config.toml
num_hidden_layers = 8
hidden_size = 768
norm_eps = 1e-06
bias = "all"
tie_word_embeddings = false
init_std_qkv = 0.0211
lr_head = 0.0102
warmup_steps = 200
decay_shape = "linear"
doc_mask = true
max_steps = 9743
MLP neurons of a small language model. Each row is named by its layer, matrix (up: input weights; down: output weights) and neuron, and shows model dimensions 80-207. Each number is 200 + 20 x the weight over its row's rms, rounded and kept within 0 to 999.
Before each neuron's rows, "fires before" lists the tokens most often just after its 100 highest values on Wikipedia text that the model never trained on.

fires before: "| ", "- ", "=="
L4.up2194,171,235,235,190,240,211,195,213,206,187,183,257,200,208,224,177,212,189,221,160,234,210,187,219,209,224,209,203,197,197,202,201,188,211,171,186,196,185,222,194,237,206,217,187,229,150,174,188,185,214,204,197,215,150,197,203,212,171,245,223,189,167,203,199,211,242,229,208,214,218,195,169,201,239,200,225,188,176,195,204,208,205,213,181,212,178,215,217,214,215,219,166,208,197,184,191,212,186,236,202,219,181,161,222,192,211,210,209,192,193,229,185,196,186,210,190,195,208,186,190,218,196,221,178,193,158,227,206
L4.down2194,234,211,164,194,173,196,208,204,173,216,194,199,199,183,217,205,196,210,216,201,213,203,200,228,197,171,187,183,187,197,179,214,147,212,214,193,191,209,205,198,153,203,212,170,203,213,214,180,194,193,196,183,165,208,180,207,222,227,203,206,184,221,187,190,197,195,214,176,183,217,219,212,163,197,205,214,204,212,215,204,190,181,220,219,206,202,129,211,207,174,231,176,202,205,211,211,191,175,205,189,213,215,230,207,214,261,182,190,197,194,187,192,213,212,199,175,187,217,152,186,173,198,193,238,208,202,174,191

fires before: "| ", "- ", "He ", "=="
L4.up1158,181,192,220,195,233,187,187,219,194,171,196,204,181,139,216,205,223,221,218,191,230,198,221,215,168,201,213,167,198,222,234,179,206,218,213,179,200,177,199,205,204,208,228,196,181,187,221,215,201,165,192,188,196,175,194,236,200,208,192,185,245,203,176,212,214,192,169,200,205,212,226,167,225,203,197,186,181,163,204,198,224,201,196,188,214,194,192,213,196,200,214,215,209,185,197,167,204,158,187,190,216,167,191,208,216,207,173,188,191,207,220,268,210,200,223,218,171,174,198,213,204,203,208,212,223,200,188,182
L4.down1158,200,199,197,195,204,232,201,215,188,178,200,185,199,242,231,208,201,202,201,168,171,185,181,166,237,227,190,215,176,156,205,203,181,209,195,224,232,179,213,197,194,208,211,218,180,213,207,174,213,231,207,210,186,217,240,198,217,189,231,208,208,235,213,175,200,192,207,197,199,207,184,212,203,187,192,218,183,202,218,185,180,206,207,233,202,233,392,219,192,195,168,213,186,203,186,212,204,218,211,175,203,188,233,181,199,207,230,196,222,190,209,149,195,235,193,212,219,225,203,190,178,222,198,194,202,212,188,233

fires before: "==", "He ", "== ", "In ", "The ", "It "
L4.up510,189,163,190,201,215,193,225,201,231,179,222,189,189,194,213,183,179,242,177,212,226,245,191,205,207,161,197,196,195,181,191,196,197,212,218,224,227,199,207,177,200,184,207,210,167,191,185,204,214,205,197,211,167,215,198,218,229,160,186,198,187,185,199,232,161,205,226,220,199,179,220,224,205,185,195,204,210,190,213,184,206,188,228,186,205,230,191,175,204,225,195,194,251,199,176,180,210,224,218,230,168,204,181,202,214,210,200,193,194,183,210,206,200,169,233,216,156,219,188,222,178,206,210,173,196,208,169,199
L4.down510,198,214,187,236,220,224,201,209,179,222,133,201,208,194,170,216,201,196,174,166,205,182,216,176,157,190,207,207,188,239,186,183,196,174,206,188,212,183,204,222,185,211,189,207,176,198,196,178,200,207,191,187,224,212,186,185,197,208,206,242,219,206,182,169,211,183,178,196,181,188,142,191,203,206,185,196,214,197,160,186,183,205,191,201,193,169,272,235,238,171,199,186,199,203,234,176,203,175,212,205,153,174,197,198,176,227,186,195,176,188,175,176,171,239,193,185,219,198,232,176,207,189,222,210,219,226,219,177

fires before: "s ", "em ", "av"
L4.up2845,175,208,176,206,233,200,224,202,212,219,210,195,213,175,228,172,222,218,237,186,175,217,178,158,218,181,228,166,202,214,232,208,182,156,157,237,184,201,172,180,204,206,197,193,227,203,192,200,213,211,217,194,195,207,225,181,223,221,184,187,193,159,291,235,150,217,195,192,185,209,161,204,219,191,226,182,201,217,230,169,213,203,203,215,187,180,228,188,224,194,170,188,206,185,175,186,215,167,215,166,245,207,184,195,214,201,207,230,196,199,215,214,191,215,210,211,205,216,187,189,222,216,207,237,219,160,197,179
L4.down2845,239,209,195,218,205,204,219,219,138,193,155,189,203,186,223,204,165,185,172,210,230,238,223,194,158,210,184,217,194,180,198,198,179,199,214,220,231,185,218,225,201,207,201,190,236,177,219,206,190,182,196,208,208,177,156,196,189,187,189,210,210,248,161,211,183,193,211,184,182,187,219,184,212,204,210,211,179,185,180,202,183,219,192,168,200,199,175,243,213,233,248,181,187,232,187,230,220,226,179,231,224,154,222,210,188,220,220,187,201,187,212,182,190,188,179,192,187,216,207,227,181,228,177,205,200,190,183,236

fires before: "| ", "==", "- ", "The ", "In "
L4.up1127,227,213,210,154,187,197,212,237,204,183,173,180,204,186,198,178,220,208,231,224,173,244,209,230,181,229,217,208,180,170,211,166,179,159,185,198,201,212,183,208,196,175,237,232,222,230,228,208,180,207,193,195,219,216,168,214,212,174,214,206,205,193,191,189,169,149,181,205,195,220,235,213,186,195,224,194,200,197,186,214,195,202,169,177,199,219,193,214,175,201,201,234,218,221,233,219,200,196,235,197,248,215,199,192,178,193,203,165,211,171,249,216,219,233,208,211,221,197,202,202,219,149,194,202,187,205,217,222
L4.down1127,184,198,164,199,196,200,168,194,211,210,196,220,200,215,222,217,149,183,204,197,200,191,149,218,194,192,192,193,212,197,236,172,188,224,226,174,191,198,185,256,207,204,207,204,209,212,179,199,239,181,198,198,194,212,215,174,175,197,188,196,199,236,226,215,215,206,207,212,216,165,174,192,236,253,149,177,181,191,222,223,211,208,222,214,213,193,241,197,178,171,188,187,186,210,200,240,228,230,149,185,201,171,189,196,219,195,161,201,173,215,181,174,195,234,173,214,213,238,191,232,189,204,209,185,209,210,217,194

fires before: "\n\n", "\n"
L4.up1966,224,204,202,228,185,169,239,203,198,174,152,207,223,209,204,183,214,191,220,222,215,208,196,146,181,145,186,204,185,194,213,173,189,211,221,188,205,183,177,170,199,191,188,210,219,180,172,210,245,192,199,191,207,155,189,197,193,172,209,170,212,206,220,217,216,219,210,248,234,187,192,185,222,225,206,219,217,214,174,191,201,219,177,223,198,191,180,216,163,167,182,193,193,211,218,200,212,233,230,195,210,161,200,183,207,148,205,196,212,224,237,233,181,225,198,190,186,224,190,215,168,219,208,204,229,188,179,194
L4.down1966,211,207,203,214,193,212,213,175,204,206,186,204,205,189,205,218,182,199,210,201,212,196,190,206,231,221,184,212,181,190,199,196,198,176,206,214,186,191,175,202,241,225,228,207,180,207,206,232,239,188,190,203,191,204,212,199,231,192,182,218,191,228,197,211,239,210,174,188,198,204,188,191,208,184,218,184,205,169,195,203,190,161,178,213,206,189,221,204,227,172,191,206,157,245,192,218,221,206,235,196,201,194,184,198,197,203,211,202,189,192,185,221,233,221,228,223,206,187,190,196,199,139,220,195,208,202,213,182

fires before: "| ", "==", "- ", "== "
L4.up1868,208,181,229,159,230,204,194,203,245,153,199,166,183,212,224,202,197,185,216,206,230,193,198,181,170,207,231,189,222,192,194,167,176,216,187,229,198,187,225,170,207,213,192,208,172,145,189,186,179,185,198,225,193,207,236,222,199,195,195,218,211,181,192,177,161,161,226,214,219,202,207,206,198,161,184,190,207,205,195,188,188,189,197,170,172,199,189,197,210,235,194,226,187,227,222,205,210,190,196,238,185,229,164,186,184,203,202,211,202,193,198,208,222,195,173,204,196,210,195,234,186,204,201,187,199,177,177,177
L4.down1868,193,211,148,219,180,207,235,168,180,249,201,213,210,180,180,204,196,225,168,202,173,193,219,214,221,185,167,173,159,204,163,203,184,186,199,211,196,185,193,211,187,166,194,196,212,237,186,202,212,219,188,175,183,186,204,192,218,198,213,213,168,204,219,221,231,215,179,194,153,180,177,191,207,236,200,197,174,178,198,196,217,183,205,198,207,185,260,200,194,159,206,190,221,165,181,181,203,225,177,163,213,200,206,181,191,167,199,201,197,178,191,209,198,192,208,198,181,204,172,186,176,212,208,218,209,230,233,227

fires before: "| ", "He ", "It ", "In ", "The "
L4.up1769,211,196,219,194,185,214,193,241,190,211,201,214,224,136,169,211,211,193,170,188,271,195,212,196,214,217,230,222,190,200,212,191,198,193,177,229,179,200,171,222,191,230,244,233,225,173,207,224,177,203,193,196,202,200,197,208,187,202,194,187,210,191,202,194,217,198,182,168,190,203,225,190,201,228,213,203,191,203,221,198,215,190,205,201,170,177,196,203,200,205,203,187,195,208,209,194,203,264,189,181,241,205,204,187,192,199,192,184,212,190,229,234,209,202,195,216,193,203,211,242,203,214,227,211,198,224,199,162
L4.down1769,175,227,198,210,252,209,204,193,197,178,199,181,214,238,236,193,219,202,218,209,145,212,189,202,227,205,165,180,184,186,189,181,204,193,233,183,205,187,251,164,218,189,155,207,173,231,190,153,228,213,245,209,205,237,215,204,211,178,212,231,177,192,177,187,181,224,215,198,230,228,209,182,207,233,166,207,234,197,221,204,213,230,217,214,224,194,293,161,220,197,195,172,205,173,191,212,212,194,186,256,194,214,193,205,188,207,206,164,185,169,182,187,196,237,192,184,201,206,198,209,199,204,174,241,185,208,214,211

fires before: "\n", "\n\n", "s "
L4.up350,213,192,178,241,190,209,176,239,206,184,187,199,201,197,242,174,222,207,223,205,197,170,202,196,202,196,206,188,176,225,189,174,202,210,211,182,177,175,157,130,219,182,166,176,190,170,201,191,230,192,162,194,192,130,197,184,199,165,175,161,212,218,208,197,193,213,200,185,193,208,197,190,199,250,219,208,197,212,218,189,157,207,220,204,209,177,258,219,168,191,183,203,217,165,203,181,204,182,192,165,224,186,170,205,224,194,181,188,166,188,185,212,245,225,202,190,162,210,215,198,216,193,187,209,213,186,166,169
L4.down350,176,229,201,223,191,196,218,181,213,212,170,185,220,213,223,225,182,214,188,193,187,199,177,212,194,228,157,223,205,197,210,187,192,205,222,214,201,211,210,170,213,196,193,203,191,236,186,238,210,227,240,166,187,217,234,172,213,207,195,208,239,207,226,234,236,172,208,164,195,175,213,198,189,165,219,179,175,212,179,237,208,224,189,209,191,217,226,201,220,162,154,185,200,245,157,193,223,208,220,197,195,191,231,214,179,190,214,178,158,202,203,157,209,210,182,236,187,214,215,229,191,196,185,178,220,213,181,166

fires before: "| ", "\n\n", "=="
L4.up2350,236,232,183,205,231,178,206,199,214,202,195,202,191,221,223,222,208,213,205,257,197,192,221,207,197,194,210,226,194,225,206,176,200,206,205,185,218,166,199,179,231,212,207,238,231,190,169,195,189,226,196,177,214,195,190,206,182,194,214,230,174,203,180,189,211,190,205,228,169,212,189,196,198,176,210,182,213,189,186,201,187,194,223,190,157,190,178,227,192,210,229,187,223,185,215,216,216,205,239,199,232,193,220,155,196,202,172,194,245,190,252,216,193,164,222,214,211,231,201,173,214,198,198,206,209,150,183,191
L4.down2350,212,160,198,173,195,196,213,196,224,235,206,185,194,200,175,213,219,195,188,171,188,222,168,203,223,218,195,201,180,211,198,183,184,226,191,194,164,196,189,220,173,213,210,180,177,218,246,253,214,169,228,216,206,196,207,188,191,208,195,179,212,185,239,229,192,224,201,204,213,207,226,202,201,191,183,201,159,244,175,195,216,216,205,251,176,220,177,180,192,199,190,209,174,217,188,180,212,211,215,177,218,212,233,227,228,211,205,201,183,182,166,221,218,250,216,196,189,181,220,214,198,215,214,204,200,213,211,193

fires before: "| ", "==", "- ", "== "
L4.up1028,176,217,160,171,210,194,204,203,208,194,196,179,156,161,222,156,173,228,182,234,216,204,180,196,144,210,200,199,198,181,166,184,146,210,225,198,214,190,179,181,207,203,207,210,241,224,259,219,192,179,192,188,186,197,208,195,226,186,213,201,191,188,176,213,193,179,170,188,183,204,226,229,193,177,215,178,164,218,196,178,207,182,200,175,220,190,205,218,221,242,205,200,180,203,239,188,213,212,251,225,179,202,216,190,240,192,230,220,186,194,216,211,188,165,187,231,198,202,211,222,212,218,183,216,167,175,194,208
L4.down1028,169,208,174,206,182,221,168,208,221,199,186,228,228,212,197,207,224,203,178,163,208,181,231,199,256,207,186,191,172,218,187,190,196,227,215,203,198,220,218,224,211,179,170,215,190,218,162,184,211,197,227,202,200,219,209,196,185,157,197,207,198,205,203,168,194,198,224,163,195,232,171,187,229,203,207,200,223,197,184,213,186,236,221,178,202,197,267,212,182,215,168,164,175,195,216,202,222,195,164,158,218,191,209,204,161,179,201,200,177,236,182,194,208,196,209,210,200,181,137,192,167,195,217,181,258,225,218,206

fires before: "| ", "- ", "The ", "He "
L4.up117,208,211,205,234,219,210,227,210,207,188,179,205,205,187,192,217,202,198,192,195,238,209,235,211,209,197,199,206,183,235,209,168,186,175,208,219,207,190,198,211,231,182,223,189,175,204,177,246,195,197,220,178,183,195,177,245,225,183,173,187,178,220,198,211,194,194,182,197,208,211,210,208,212,209,225,197,192,221,235,199,201,188,218,241,184,215,182,186,206,245,176,204,210,205,192,198,196,217,214,208,229,207,228,214,222,227,218,229,156,209,199,198,201,196,203,193,183,231,203,210,220,206,199,174,181,179,201,214
L4.down117,192,206,164,186,170,187,203,206,231,180,195,191,198,207,214,203,191,237,197,185,198,170,209,224,195,186,235,195,177,176,190,218,241,198,192,196,152,246,212,200,219,210,167,183,224,190,191,210,229,212,180,205,214,196,191,199,184,218,224,236,152,212,179,211,168,191,190,193,237,213,190,163,214,234,201,185,193,176,196,195,196,192,185,217,220,189,253,194,177,189,223,183,211,194,185,222,185,179,181,194,204,198,186,209,205,211,156,189,201,194,218,202,237,202,192,183,224,176,202,207,212,201,182,189,213,219,206,197